MLP neurons of a small language model. Each row is named by its layer, matrix (up: input weights; down: output weights) and neuron, and shows model dimensions 48-175. Each number is 128 + 32 x the weight over its row's rms, rounded and kept within 0 to 255. Numbers have three digits each.
After each neuron's rows, "fires before" lists the tokens most often just after its 100 highest values on Wikipedia text that the model never trained on.

L4.up447:207197175173156121094139142130100076094106068096088111111125173134133078179122143121102124127079151144103158142132169153082057115200143149122136088173131123198118078123149163108128130128157152164127135078085093136164097117066120087103060183154103160168115092130065112166189145174153134134136141103144182104143107150108192185093146112138154157137165144104105159128130196097075140090151
L4.down447:094132147188168078156158150132093128156092115136137150149155120157098135118124106217109130147152079081143104113179113179119101143143096101095139130167138140133156155080137096123125125112140085142149116152185148222143091111116122101110127200158172099121162097139179123096091099095180107098153101111148104126087116037108184145112069126138079104152068155091074138168130145068125079152152
fires before: "ions", "h", "le", "n", "t", "l"

L5.up559:079102091194131111098095100195116101144201133125149131120133123202153105164127076172134112143108120152177090100143171110076104123124124116101130130094111145167111073144099137121108102161214108147124149130120102150132106126175134130161118114139123087126120111145151116113136112176141114121148145112036144032084105078087128164158133105158143087114161081120096164117112189126103144142092
L5.down559:086126147183148169089124106118190089117155204145151112081200142115138085136108126103131102107123114142146145117138199174127114132127147110100126089149098172093078105162093106158127109142168088082181091108108144142083105089161129182189142128145122155109144119137168095127158101171113144139117182136151210148081059088141075113092147144122143114140101125146095123135139152116138116121093
fires before: "or", "ort", "os", "i", "h"

L7.up995:061115135125142158056105156153159159076132073182075134128185135192164134133183185114106130154137179097145074096103140134148141153147167124169134144156106119102152120151110147105121165115099169118127139118142099119122113095146098083187174217159131139158154125104142113160151146116106116125140123162092161126115113119096126102077123088096143054099090160097099151145172096105146119101159
L7.down995:160139136139108106129136168127193186063180101110178130090149111146105131175117137137145117118129101130076149078149122080149172184123123111124094113138096096130144133097137131125116165153142125103124108194076133086107143174119139133140144116086120068148121129138057110193082098142156134132077132162189092135194173135110113111095155099118096073122130105112161133091088092163184192139122
fires before: "\n", "b", ",", ")", "ts"

L8.up428:126101187166157080200175110133152142150119089172178063165112125155132116095120176106144124149106138140210109068154143101139162122166093140134152085182156084115164124150189146150116159125066115144099104140103129085128110160137157100128125169078116116093165119128120134097148188133134134116105177100131100101090158113150050109117112094162136094052207089144117068195119133130197085130110
L8.down428:123122140137133119170044125144124102102143099133087188108092081126164152128077147149174114106098161094131131132147184230113132161155124148130092179124114161140080210175136134096123115132127133114118088139147132148101127089046108147165106138114117085148156099112104165165138103082108118169092137201129145153115146093134135189140159155146045113108167146231150150101117121125099192119081
fires before: ",", ".", " and", " of", " in", " to"

L7.up1022:175121157130182183083124048133155112133147105103127093113142108106113147099089116137070089191146129150166139145119148157154137199105142151148074114064191085152090120105203089161113139115131134140149178170158125174110137126129142173132048183132134125182102070127124056070085112100135091136080170161204155129179118142118121160125144123114085132147121118105124169136138087161179186180121
L7.down1022:174146134152094117150079098065110163168131106134123159131102132132158078133060148135164088143157163101186055194111144141121085067092103130155188087105093174114082131173141165073125115104148168154138123164131112146166087140140055137136148101202150123131139117126135099151091126079128065081108171158136123128081108167147110130100199125143195119166141142113127108129141099095112107070121
fires before: "ate", "at", "r", "ud", "ar"

L12.up444:135105180162118153125114104072095179116164169154122155126084125132079113125097114162103162107107105082156125067116117114104133153078093164168149120150088120134144157144161187200120105148104193137135080085122150131132163099150185180141133118111135155179194111130210166162107162141123118119187128109125141114076188151152073178150158083146116135170140147103183132122149079072127101089083
L12.down444:151118152148163137118183121092172116086144173149131124118129156155147090122093174120175090101027136130142114190160152203120170195092124128130157151122114137088141141077135137147154142093138178100107130151114163072115158164077123146167152090150170125141145144114129110146106155110149118147144119123075176068173162138112112111101185107097134130128125081090111047096120096160172193132108
fires before: "an", "u", "un", "p", "o", "ul"

L3.up13:129112122143100116140231140148064097145123145045134128120111073184122208117127100069096110100179116100066115126163175110120152112138101141141110162159170085140104122062132115114151078184143151143098111136166086094137114166114115158121077155054121078196115127124109052091134151106148083144106144078126081132105117096144090156112112116148124056121109155147100118131172094155104126136134
L3.down13:150145140129123147201130167097106161115164122119142115122175088140130057095110164176125155083087116116136118157131072181100095107132134111150116104106091143090089118166107143144122103128145127092141138118140180175144113168078139146153165127102136170150177162152139159105150092186147165101111160158094136140125078138088124097142113126068140195186139149125061148108007136093090074080154
fires before: "p", "z", "il", "s", "h", "th"

L10.up531:136100214151165114135120170078168115124099147137101158115152183154157143156133132160108137138130185155083126114110098152123077118133153128095188129111142131118136122112122160148118148186104192146097180136147162133137148125180156129082182130123117159180190105110122082086155149139082123174120088156113115083160106080064072104154086151143115144137120138126166154145126114098121118189180
L10.down531:150141132173116092082100161134155138098153114170140205153093093139163065130158157156124044144136089066129096075070151165080123079126156140104123144145152096098126125103134160172089097121140124162114152142151135220098150076159134164118157152093106126121118118065106096173138145088075131095141080144180146135091120066088140139162105138144049175122121163068204182109158141144127100158117
fires before: "8", "7", "6", "9", "3", "2"

L3.up1000:118156149095093100116140124120084167169133124161112107159101153114124076151200084146079150179121132073166186072116146162134144144145106144105105128157148118051159153138223099160090115161078144182098175147172147124124166091135121117127141113143117158104069137105144082115080128109127154107076171119129138128115137115090135137163130125169147156103076110134089132139107099177127155152156
L3.down1000:095106163100135106132114158160145117123148121162124071174091118141143110097107140098103206087130152096068097061141033195136138090162153141118061190127179081144158169136098189134131093131124096129171145138140147097154089106154095081162128124104160152113157148126133111218157096133127098120155091128136153113117142123112096104188166137073137176080137099124175138170089111120135096136135
fires before: "n", "s", "d", "l", "m", "ay"

L8.up659:228120088151102079126201094129128103122177117112103114154167098217085143175102080119156090154167060143107152128070106068117085169086144143144126137126086096181145068136149164106150126162127112112106181149175131098122168131126135148102154126073116104109169136142120123153075103086159087103123114127118041156107178162141130137107088131158177148124162084072164133119106129131137100103134
L8.down659:094150117160172132145127133070079122143125153104118163159116131199135113127145050110125104138085174130119045133064138163104138092107174122132193152127134081136134153149085142170143125100150125141125138134107128151109123144063202207130154111100111160143225103111105135117142128109147091105110102137136085139121156136145077128096161146111150178120089097066132104138167108112128188117093
fires before: "p", "t", "ec", "c", "ist", "h"

L3.up159:144159138076160170153128117113137190108119151189129095103072209195133135116163165035135130113134137110162123072085152133162133080143174124075138110135159116149136061107216120147122162115151128127131096123075091155111142136125116096143098206114172147124172085191114082091093094093170168153142161058124119084115141147097105134116089082167111105114160125103209141089140142117160102137120
L3.down159:144058149179126122092188114144159150117151128224160151071122134136138194123136106089135076163133131124120156114131089114127128112139152133129059109176145147098098107140112138106117137128148129198158102090180145116078162079149168099123119092125073089101191091157170115146078134083069175117163168183150106108104065146149129131111147092099107100082100121107157130162119183139140135146167
fires before: "al", "ity", " of"

L5.up674:170138138162134129076146127131114079084143119106108155130133129133143081120126144059134123152134146088140142111128130091108102132125123116163107124173128135092071127173078123114089100128125178208069089129149122075139128173150154077117053153124153133112138141107113104116104092163141124143128061122055205122157086127096142113132137185132139118072142175127100117091137180115147149151142
L5.down674:118099147117131148136176111132182124118098073133062123117123149163154173179131103130086211135126110104159143121120125100130080120151174156139106060104165119120130153138126189110182139137094136113143129103230148162117147201165134132089178096110114149075201129090173109173153150182112102141113144140160168126114123117110093084131083098134124143106087105082126082167108156177141119077064
fires before: "am", "d", "l", "s", "n"

L3.up639:196132123145152160151143165164120136146128116101146138129116103157133172183112108169112087100138110149196111150131139119193123107080124169128111100119158144112077152180089103139142150153135182092104177113144126144160134107099195132130128107118137102101137158071146120135121135123142164105132102088129121154196132143114132166149102079158107217158100141131121120159103107060125151064135
L3.down639:110084141100067166108133071191085122063157144173178112114155184119112162103139109160125176150137141116095118167104146132179113133132163107137085149133090121109111147174079145172158133081155093120127099075093128141132164121121155189117120151213163108108199146125106158147131156144100079226113167123206114120112133058101146132112085198101112102065086150103097080117126184043160099087164
fires before: "ation", "al", "at", "e", "ated", "ay"

L6.up919:140087163128101184138121127058126160089072041152104128091142184188115226148189174098110122159164137174154103100107142161101118128140082133101156086110175108099114068170112109102117107190124160163112102094144086141134115142131084111107103112153200133114149117113135170121056157142120149144177106175165130104055160128162132119154095131091191065125141095159081156080136122095126125118126
L6.down919:120119111147079175150132096087139153166161139115175104135188126148101088143090124140129103141134122136180198137177158142153131171141077122121154140080100166132068096161093201075146119152131155131113072126113132133091132129143099115146158082106177126061161140122103093133069122133177075137147145113106117090138132126167201173109171188165124156177105126090115121115169147133105141099120
fires before: "ard", "al", "re", "ear", "ew"

L4.up259:156089181125173170122089194147171086160128122118178084193127117135145128170178169141145151083133096147166075106161110136133162194100132124139175133114185139052129085119105050161142154145167124140066074060137178143102160163085156173113088136121103135074145094147189104118130155104130131127121104071129209132159136149092105103110150191139102137091116128154106164119145108115111121103119
L4.down259:135109110092131161092179206128133086106173137140114109104164138118152168191115133101125129101165094100068130144120168125208084095134064128172124085103119074145097145132108152156101176123062100155134167169058114106113170157115193092139121159086143118138143150110100051137106190132147160135151182167186127147097174127200159141082165101141110147132143179122103184119115078185098138099139
fires before: "e", "ated", "al", "n", "ou", "ation"

L7.up510:116137086126103097157230140183154082123155141105099166089102089163130145154144120168082055148126100135139132112132139156110106105097111116126114115117082142139145164108115126104171117167119164075124147063207100103139135114207135152173174133104147150141120107154141126114096094144137171138161180101157105177176125171128110134113121104097162072155125133168095181091155179137137109136154
L7.down510:109150152183160086184128136145148108122080129143148124122090122126169138144079088134087149147112194099168094135137108090093116145172130054079140075143093193122088139099113197105133166138131124110159157135154129103147123100112120161138110125138088086053136167191129154118136162118143092163140080140135123134106126162061117100111077130121133147166166082148159170064132109087158130097189
fires before: "ow", "is", "ic", "om", "y", "d"

L6.up991:134082072150101178126163111126156125060199146126159103114131073171102136165131126128170036148098098103111132162120121139115157167119078155154080071144135118165069137081120082092155195158097123102146129088079112075170134136155128164130180097111124092124167167119186122118122108181174105154117130183101171171132179160165133101139028155194173141096139151183132183106112115134095137123128
L6.down991:130101120077123192148105097104136085145152161153130142190039099095154096096158126121124141114135120118114141132124174128171109119099101130178116145139105114176048191116150173148129064089132121153118158133129067078139119152114159099193115103132139098076163136199145113070088090110118126148115137162120042132112095167146091110130073120164107112123121123093147126164200143137115163155122
fires before: ".", "an", "\n", "es", ",", " |"

L8.up773:176099122107115101128109111094166146151150109181126156141102149112049210150147132077093123129155119166091147051127031143117132144119155112185161123162140106098116133143155114221098133140135139103128131133152182165124136117165120095149126147115072121101147099110086122089151074116105113086133068102145131091120133152135083161130103100163099113088123157088154110041140119123142127160149
L8.down773:092091151134115158080089100112112134156148111138165135163161143178134092081128047148152124148146140107079138105091090144122138107191124119140089086079154067159153202159114127126120121092082130191100101161154135091141106140099122123101071120156121127158147062167056090180108148172080131194170117141195129115102104109210110131128086166080140092122149151172132060143137103119167154119089
fires before: " of", ",", ".", " and", "al"

L10.up183:138143143095103121077111086130129152113149049105093068124134097150128142142120093156077145121112165118056115105161169132165157090133099147150159156169185127166104176112062106114192144150135179186116092164160125137165098140158153117143143134150099119044160139145181117170095148127157150075122150057097152080108154134141179122152126128124165157087152147136161110129149136130122088129090
L10.down183:091180086152134107121169148171129163148152091154152083107115184092188079082111130178081074119085132142101117153101175125163125053154142119129192123148118146109160037171143085157125125120149118132121126112145152116112102149118152119118097103125112152183160103075135120165185142113127105154114158132120108125160104105131133121132153142156114153082070172162153095134088130193109129118101
fires before: "\n", " |", "u", " and", " (", ","

L7.up416:098080165099096183039155120090161152128157123077121128147141098132137168088139142175109069109146147124109140088192132105146118153111111181119138064131152120166179124158143176071150162104171088150085149105084119111164137152117142157101183120131151116148180090113117137117181161115116115078071118134166138118112110153166063101131131151090102096110117111106118194095119079103112174146120
L7.down416:100143112125094169112174166102092127135105148151080096154118127082097150112105105102164158081150075138081116088137101139205178192148133154148166138124096129124116143150149106118152216108103074140112151107169139071147129127120163116125167140148152110162126190125116092146141131058111092141093153096137108101159134123095125133175167129117085066138105100074140102141071109108185122082143
fires before: "o", "an", "un", "or", "os"

L8.up64:130130142069167168176073106070120142138131074164111130118154132125133080122136046124152113069127145185049142131126148135147069091166048155136149118151115149156112144124090152135149181075159144144089083120147149209154135120146061170115168135093102125165150148148097152104122108127120117111135105115097133068159130124112192077160105131157125194154116160150136083082114100104129118129115
L8.down64:130179072126087124132191110144134134163131124093139128114162119140199127057105160118152096118149156143152087194065108087130147068116176114127122136112076113140090144103152094126088139116094147167136137173136097127076171143154174111163179140184094150146115098173131143098148083083090092163106141131161091131112108154184071161152112102142080136140105148112157198121154096135136075127130
fires before: " |", "\n", ",", ";", ".", " ("

L4.up290:120155091117117115124106136086143148158138094144065159133133079102149125111131086094185115135188147140155073059103086187094127196182174135094121143152154095149136105143114113162124119133123131160137179144091109141167131121068135130143148148164135057144105090098123083173119108078069088106068132177067116191159174110055098129150087189160131105151159115117111081094156128082162099202139
L4.down290:183128082125083127129099135149169125112110158138129133064109067105181084155166091145191124170072101157164085117122105053119091168177144216134088124153156089132130166125105117113117166151154178115169117153125095095115176092128144189122100190154108102127100121133133137143125135169113158122065118140164080136160126118102171116167123094111114143133175084089098179140156095145101119122077
fires before: "ce", "c", " L", " D", " C"

L6.up649:137123169085104107056156108121110118132097147176112160153169096136047109032123173106086096166169094120132101119139123105154119160103141105155141048194159108187185099109109173130104141134128113171129101101101171101160173137195125169077179071165174154124132108155107105073073100121078143123138124063092126160106131156111131117151176134147159121122134124105129114126176090068142145082176
L6.down649:111143170153092117092149109195117175109079172101106148088108164133040148119138176098104109091038052098125131154211146134123157152106151110154095102168118106160137151144059109114141123122125131130117092111133149112075124116112123165111156141114113117116108084160170165091158129149110170143071134101120103184200166139110083163103086144148194127180193121140110171151094174105103132103132
fires before: "all", "le", "ip", "ly"

L8.up471:107148139108141087133130132122150101150112113121135201066104148097114104156174145130165069152117136160190138063121157147099143197177171133124164100120167125114083142125071120062126138129170203112190149123160107151133101123067105116128124125203134122068064112153118174188166130066123106151110115138073085137142112192098077126188083124117132136137161145177167093159110093116112139107158
L8.down471:132165170088163101142149153160118150147162099137158114098148163101135130109090144115135073126099137110116072087098129173114138188138136131143088168168142164159153137138099132115126174111169114126175136105103178094154135127157144127142090140155134101141156089140074116174138170124113142130160131162114097172162104124100082119173078147123166164102123128201116099141152074143082177064159
fires before: "ce", "c"

L6.up341:131092202118167140134115119114161150149146108159156138156201096129132111144112148164066084138124110085148188091144149132091095117103132190221085165117150150130186074141158080130085064135119128084124134095162125145142115114096215143114045090188097178122085154097111140129101113133158136132138172140131152156109162117092104104157140110155116127111128113156121174116120093157196173074171
L6.down341:142169106124145154119145147117130159087095135107219082171149104079127060143146159148122171133086096112125162146171154113142082103119124155160093156142137138134142152135104078140100131109166129117091116121120156096099143065199144170129156126073064170180138094124056105106191161166175115153099136143124145122129102067078124082133187134099120156102119112164120114169183166108197171105154
fires before: "n", "m", "e", "ill", " the", "p"

L12.up57:084079157108139174114121124163130102103142104134125119122129142116146125138217138115148061138124103200144065091119109136108070164146077139203087075085113087132123136159150100173109059112159144127107129121119110094158120165132133109138169140138072151054161135093151104123178110135125093106112139139137126116111144119161101147094149179105185103082185125143078178168171117165125131138225
L12.down57:148160156175169099214144091184096093095084118086120122182118112102084176117134172152143118171121110147147142113116159107093143113120114124185146140146150119164145119136084116187115136154163124149153138105101126105136098102077088156198178082163150150097164125140089124194126127155117152153120129168129169124114168164109101150144114143132072146132140117124118109153141175139143124100088
fires before: "\n", "an", "l", " The", "b", " I"

L8.up143:158145139177173137123129100087153120175145142143126094152108157163120086189148144149129145143081126126167115070075071125108064145122142149093140114082166133122144117140106155094146137088088143136141189142123177134190086141097106116142124128127151101069089083168147110128118083120147167115082141137140093208156138156097137071153088103135095126190164097167146158155158130098062111132135
L8.down143:118101153197186149076121095124148131166132076147083174138167116149156127162101100172151171156139134083068112097193025105103170157085139075088179094157144122151106141120116131097125084133145102134121132140101140130134153131105078158115099121065097106130116127115067110059083093109145103179078126208136124143123092106151105055115125107098163117137141150151137126132121102133095160137138
fires before: "ce", "ud", "c", "s"

L7.up748:173115124132171135103109131144167157138157161095112153153119104121156116141128087105114097108162170101165100103088148106087141130164134140119101149120153118155160102159142170092101134171134147079166199149107061110043122145158157127117144169121185127143102133112084162161128083133083065220067130111127094141138143147129095176146150103107127103151134160166114099136171139122091106113087
L7.down748:154118144142132113131136077144161144137134097158151140127159115159084129129119124119173173154147073091129120076108099115114141056103157048114166171084084121168092131178104176117138144094202115116138132121084145100187161134108065144119141172114129132110147149111039137103134117105133140161164162110121105189120130102138114108051135156099123149121111128167086129087113087091069103142146
fires before: " |", "er", "p", "ed", "ce", ","

L4.up218:076109134133156142100144133147121062168161118154120132103095120071167129146107111132131101109169110140171122099082114106108133154201173112123187195140119175124120116079148112136100074139171080137129150143109106144147110113153105126121116111120113114119143056211142144113181127131143111154063121089118167106147128171119093113157096122101159056100126157093146135179145124098125141159119
L4.down218:115116134147138132065123092137129096139139115076149147096117131111138092089082118132082090132138124112153136167200151120069160129137134124166159152123182142146095164173139172153122086152118110124154124142141188101153133161123131081086061095176112140058152093169124111148168102141133146135120190107188111126096079133145047165119180135112049108152114139149101133185149160160119102129066
fires before: "l", "er", "ort", "i", "r", "u"

L7.up823:126155176095138130123142167168200177121131104161145080146165140179102087141127133184145167146159103047126171129099167125090097145161116157147114100126169151153117159155136132120074118143088112157106129148110124111099072071174121124120143120126073153094108111135119128127106091118172096179160255099123162113160159171111027140083130104145153133142118138100135110106141042121180105090154
L7.down823:085099141117201122116154160140177086162121127090106076208161168119151068127110168135134173057103124114110151108119078103155126073119104119139067187202119152172156151198119115169126080112145150140110071123061157106090124064148088117119141132126104197095128094126116135139119159120157107184166162122078148096087107092056104108120183132151173164087068074134101158158158144154156121164126
fires before: "n", "m", "ter", "ent", "ing", "d"

L4.up80:170148135141091155135148135141090132111146155112169132103106189136189137186113078141103097171122115131155124112137111135089107131145132106098132132051106137127121110053172159096120128107119137110081130099156140102117133153124112140121127157113073087142179075151145164197124153136161095186141125197165115158147140164123142052143174084090119080150133098108164109075174144092102149063188
L4.down80:128121133159157192123115122096188111121116145118130161120102175180125092152117121103157114120085143100145199095094146075127083135126147073096113118095089097106112154160138139101163114093194159115134092113162181150141173148102130101116113128132116132122204109152132135120105140099087099175120148139196089102159186130129169109101212190182171130132080120115149118095156135118136060086169
fires before: "ic", "is", "ity", "ish"

L4.up937:177113173195142154161074141114108094138109163159115134071097107134213141105164110101123133110191194108141087117099183129220152138110179106136145082118107122149108127092175136112104161143163193156107118124118114126090122132154172088128157153117104126113147157120179130162125108135101141160103140171092131125153158128186113158139109095151096138147139165070161158067124085075127084148141
L4.down937:156142126130085131136070167117110119143114123135113137113098106122153110085173118122139156123141130134113101124169165143150197064083183097128114192097111120132166147106097212123117204109168146112169137084118101196150140150118179067076092159116112132111110095158117164111091181151143153156092102109168108124098181155119151138134125108077096197108103110083147116087139142163102103099169
fires before: "ity", "2", "3", "1", "6"

L8.up148:139133128122067117091115138147083101127115148097117169116126171137164162142090153141123119116122137128158195121145157135140082141138149162191155110097134079129154141113188138075047064151099120103165163081101148151145057137185121151112101112150125124118126138131157112188162082161147105132111178119137087164178062136130110141106141086074187090134142144138143100087175159118140148084140
L8.down148:102157171132143198152123135159104125083045127157175107103122137130130101105144127114169165112153181096166151144111133133210117131158139228112127153110078106089132138227139144082103155106081174093114192143135118159153125088173099096083130118085121106122080092123159107139113092169096104139099086194210123182097086130122084169137140107199077170088112140118151173107103101119076138124155
fires before: "ic", "y", "w", "is", "ig"

L7.up958:148171125122137130134143181106116122086161158117126111186086103156091126126123113105171152089142156137203100135115153125074065181122091119154113114153142158143101124101128160091108166149144106135125077080160059141087140103140155130096161130136124062118100135110101093092067073155139135149116152185161134155113085135136096125136142153166157127112154120179104142126183076092088154106158
L7.down958:115102080151080115122123115088109125138109134125135123094131187133156108095138122095166199127176193115121148168083084107182097150080127116122089170136121121161141138146145150122131100126174138141124157148118105104167124201098136071102120158085091179132113092101070136152058030109083145165142138162220121115094116146100131131059122128173144115114162124200181119136127065156141131090092
fires before: "\n", ".", ",", " |", "an", ")"

L4.up263:154107121146100081128165145113088154144143116116086162101084137142139178130148106145101121085095107080119076176091165184100081219168113145126128118096093182067130023153114156179141139217161131123221066168078137088175196174108131117097114147185178075062136098082176127109087117158139135166155131146142096115157127140116224085171121099130179136118150053140132138142068169130165140105153
L4.down263:110128038125120200127096155143108124126145113079159120086163118208130113150101182096109175111139123123132195129092117100130157128144113133049155178113135097166085131170135093140169115104103090145154137165051090119211120155121178126136150144123134137218155112142122133156135126125111135134082112099126102074102094113184193125077104092129100109073133238159132080124149088139129110135111
fires before: "es", "er", "in", "ist", "s"

L4.up470:098147178118105109110155134048045130161158139093116131096153126146105125139131138086094151150178086084141136115154112128114126126099133168151112128130117115172140145110136137097154024146121108182148108163110126056132156096149150159121137113118081085149151095111085219136180121142113125090102147117123172031166076142134069168077111111111107155128135132061129072178095104076122120156126
L4.down470:164166120125104193114180176155180141131116118147133150159093139166113131133151093095144134110098124149150127126090146186112095087099088154148106116173102128144146086165163152157107205119121172108140126078144181098126134153079107140184121213094132132114150093106160091102096098087157126084172119135106095126122034115108149121144137133100159064170091098190134110109081130163169145100093
fires before: "o", "el"

L10.up166:175226103194104137186221092104088114131112100096116128191062133110158200149115119090069109138168163117097093097136165077142148102169129112148164111123119089111144135030125116124082164124140124172140069116145100118185079150139128115121099144123187143121052163129156148142078091097106147162097150078125140149163153128071154128165089077128159152118170142101079121127122114134115136130155
L10.down166:114094130123149106140189127137159192147138118109143086168033090101149164107127161151114091090125132097157111106155152056143119156135102137085102134089111124102169087123130180131143154140159083160169123132055119158092114117149127113141163090124091178170135158177081124124183154125175128046138096129168109148163203091073124090098145121109103119123113117050142133112175105172133127107142
fires before: "p", "t", "z", "ut", "in"

L8.up741:112165126148145132122125178170096103122095137152130142144082139098176172164146154130164126021099093154138150097162124110149104162111122095113131118150134158125155070104118127048078108131197093136141064125092104150073143116060069143073123186163103140123086107114139135085114117207135135126074151069155154157111107165139140113141030113085178138120110198146090120098144146090083079114119
L8.down741:217209124124141164097098164118118187106074076121149152126158135087113149193126193106165147121131123081147131180155144175124173135114094154164108166157100141136149121102124122153174140078137105152187105135166105100063135124180171146126113099144137123165146107142084081178092116147087151169109115052109087075095180156109173167098155178141097113094065145112071173165149093112118097132126
fires before: "ions", "or", "a", "le", "our"

L6.up856:126117133131114108117093105128109100137137126124153172135105177111057156157099136109129124186135141145159139119123159198112095136110136115143132172209162132175106146106157107066083149081116112166160082135065080186151115125085156132146089105170167106096082119114115106168099132127111119132134145184160102125184104128087180138166118146137132156080102136159100139075089119062117182150149
L6.down856:176077128127106148181134116102091177148090125151167105196046149134112128111102118144151096119093161174151096159149152127106114110143128181097108170140143153144115114100143069144141131125093107142150117120092111180131135093097117118083080093090150139126126079138167096075056105113111113163148146176136121132163121089100165091120062147104175079142107099117099132157133149145077128193057
fires before: "ions", "t", "o", "or", "in"

L4.up761:114129167203117096075128155164063118055169071154124152156075112142117188108120066129123106146096148102203142131145110071133134146133163134109114114140109122132172122201142162089135137185121133107161060128142133131072101125103198097108121167150150122070091118080214127166100129139116133191160126075103183084092168128129150082135090187100194065094094117173096130118157110145140126103075
L4.down761:030125105133139142076138148171058152154128140118177093104056164128142122178123104122123143133137175123136153103148094102141148172119177100132131112136113116105153104100190142087130200136131172111139164069127081127092113120157136109136148151153106130143102069102109098109153061090146095135098195153149140128127107085108166077187117163111114145182165133122107078104153138116162132121128
fires before: "s", "it", "n", "l", "le", "er"

L6.up890:159149159131196093131121161140171071144194181114160126153142090135119126100089086158136097135135138108111074187159134072078111111107151160131127114133141163134146085090111160230113109173136092120143095115142148164158101130107075139148091143153121064088209104126132083105119061156141123122089119115110131138136104128090131169093177097126122124083157127130163161109115119130104116162170
L6.down890:091105133147090139147122181073092085128176127115124163065092089065125076141102138122157117147140091088149124155141102143114137189116178142143156124172107130099173123150104092166097167177137156136185117107080084136085083160136117085137071091102111081161181157135147132146185117180149148130112121138091092123116120152177138201113125162120100134138099174127103136165090159092146107176129
fires before: "t", "or", "h", "e", "le"

L7.up586:180180179204143125105122149120125132108139109077168161106106211133091129130118131155149111175152109164145127163148131133164156113125132119119105123162073086142083144143168114145085181115174177095103125138098091156154134115095122100127123084090161124148102132090144140169160092109114084144132158104108152170171112131138052181120141101095107148149137128161213092038151176096165149056160
L7.down586:094171159134086137092141123168121145154087135088160130182184123154058116174115148120139078163117155178143078135088145120114140137134108154133130155108142145103123144156164123131105136151061169165093162190190149150086064128146163149073078095084177180153115159132126152162152152069106110126113177132151168103102150080063107117133095156107151093162118087092148095120099162143178164112108
fires before: "all", "le", " the", "n"

L6.up340:151107147157101081123124141165069106160174136122124088153131219115084117177162121135130107121080096154128138148158130110143117074096103133081132126135098103184189141122116065109093136136193156132143143165155165177130127140128150115109189117113128108133124122148201139160120130151121086094115142119099089128127134123093091093085055140188064138139122133134133114129127153115114145154158
L6.down340:174132146111087129153160145166059073038134138127106133150127155153101138142109079156133096131126122043071134159122178120152158075156078122151176133095112172141086109122084101190106149116126109110126114151165134093150142132124182107121162087105129118169095096175144126144131132120121111117164119116137127127157152168082103147104115130089115125080126125149151119183136113077116147123080
fires before: "n", "ter", "b", "l"

L3.up588:119084155120117143151119141213162171148078169106163089123094130156115107142139109141100114120128130128160124167157147152162109080181133103158192157200148124133115136114119132150161147177110089134122093189146117080169124142089117149156134104145135076120115103104129098120152128105092113112150115107086112128121172096131214064178126083127175143138123065182147136063099147185059122082127
L3.down588:170142153128128127105142097157112116127115111131124095152133152144142146172126120138163170194173148135095155146151132082068082143161135079137095060146096096173161113089174109129097169098095127107138111156156126062158111123132094181125171098124160134157100150163089101090147156157115104121117096149122144148140097163133117150122141041182151058131108130109106158134120114061130185142164
fires before: "e", "ember", "o", "in", "es"

L12.up894:142104128104096116112098114130116148152131126123113042095208192114089122084112104119104137141178195167143129139115156155097092109171113189127150146133169108151147168117090144112156117173141158164110185094165161118117115113198110129188087108173110129139123118109141147201141150089090190088171161150145142085159181150124140100139103178135124126141096107096105123151118166145124207131135
L12.down894:054122153095159164148127145130097127147107166081147144125109123153123111094120153098149150140055109153153191158176133117138165092117084132185106124104145117134194134113119138170162156087142140107130099082156152113128075109147154136172132181156200057152102126099067137131163116083086100143100082131088019189107119129100152082150152142074152179117150142105084159127147108099117110146112
fires before: " |", "\n"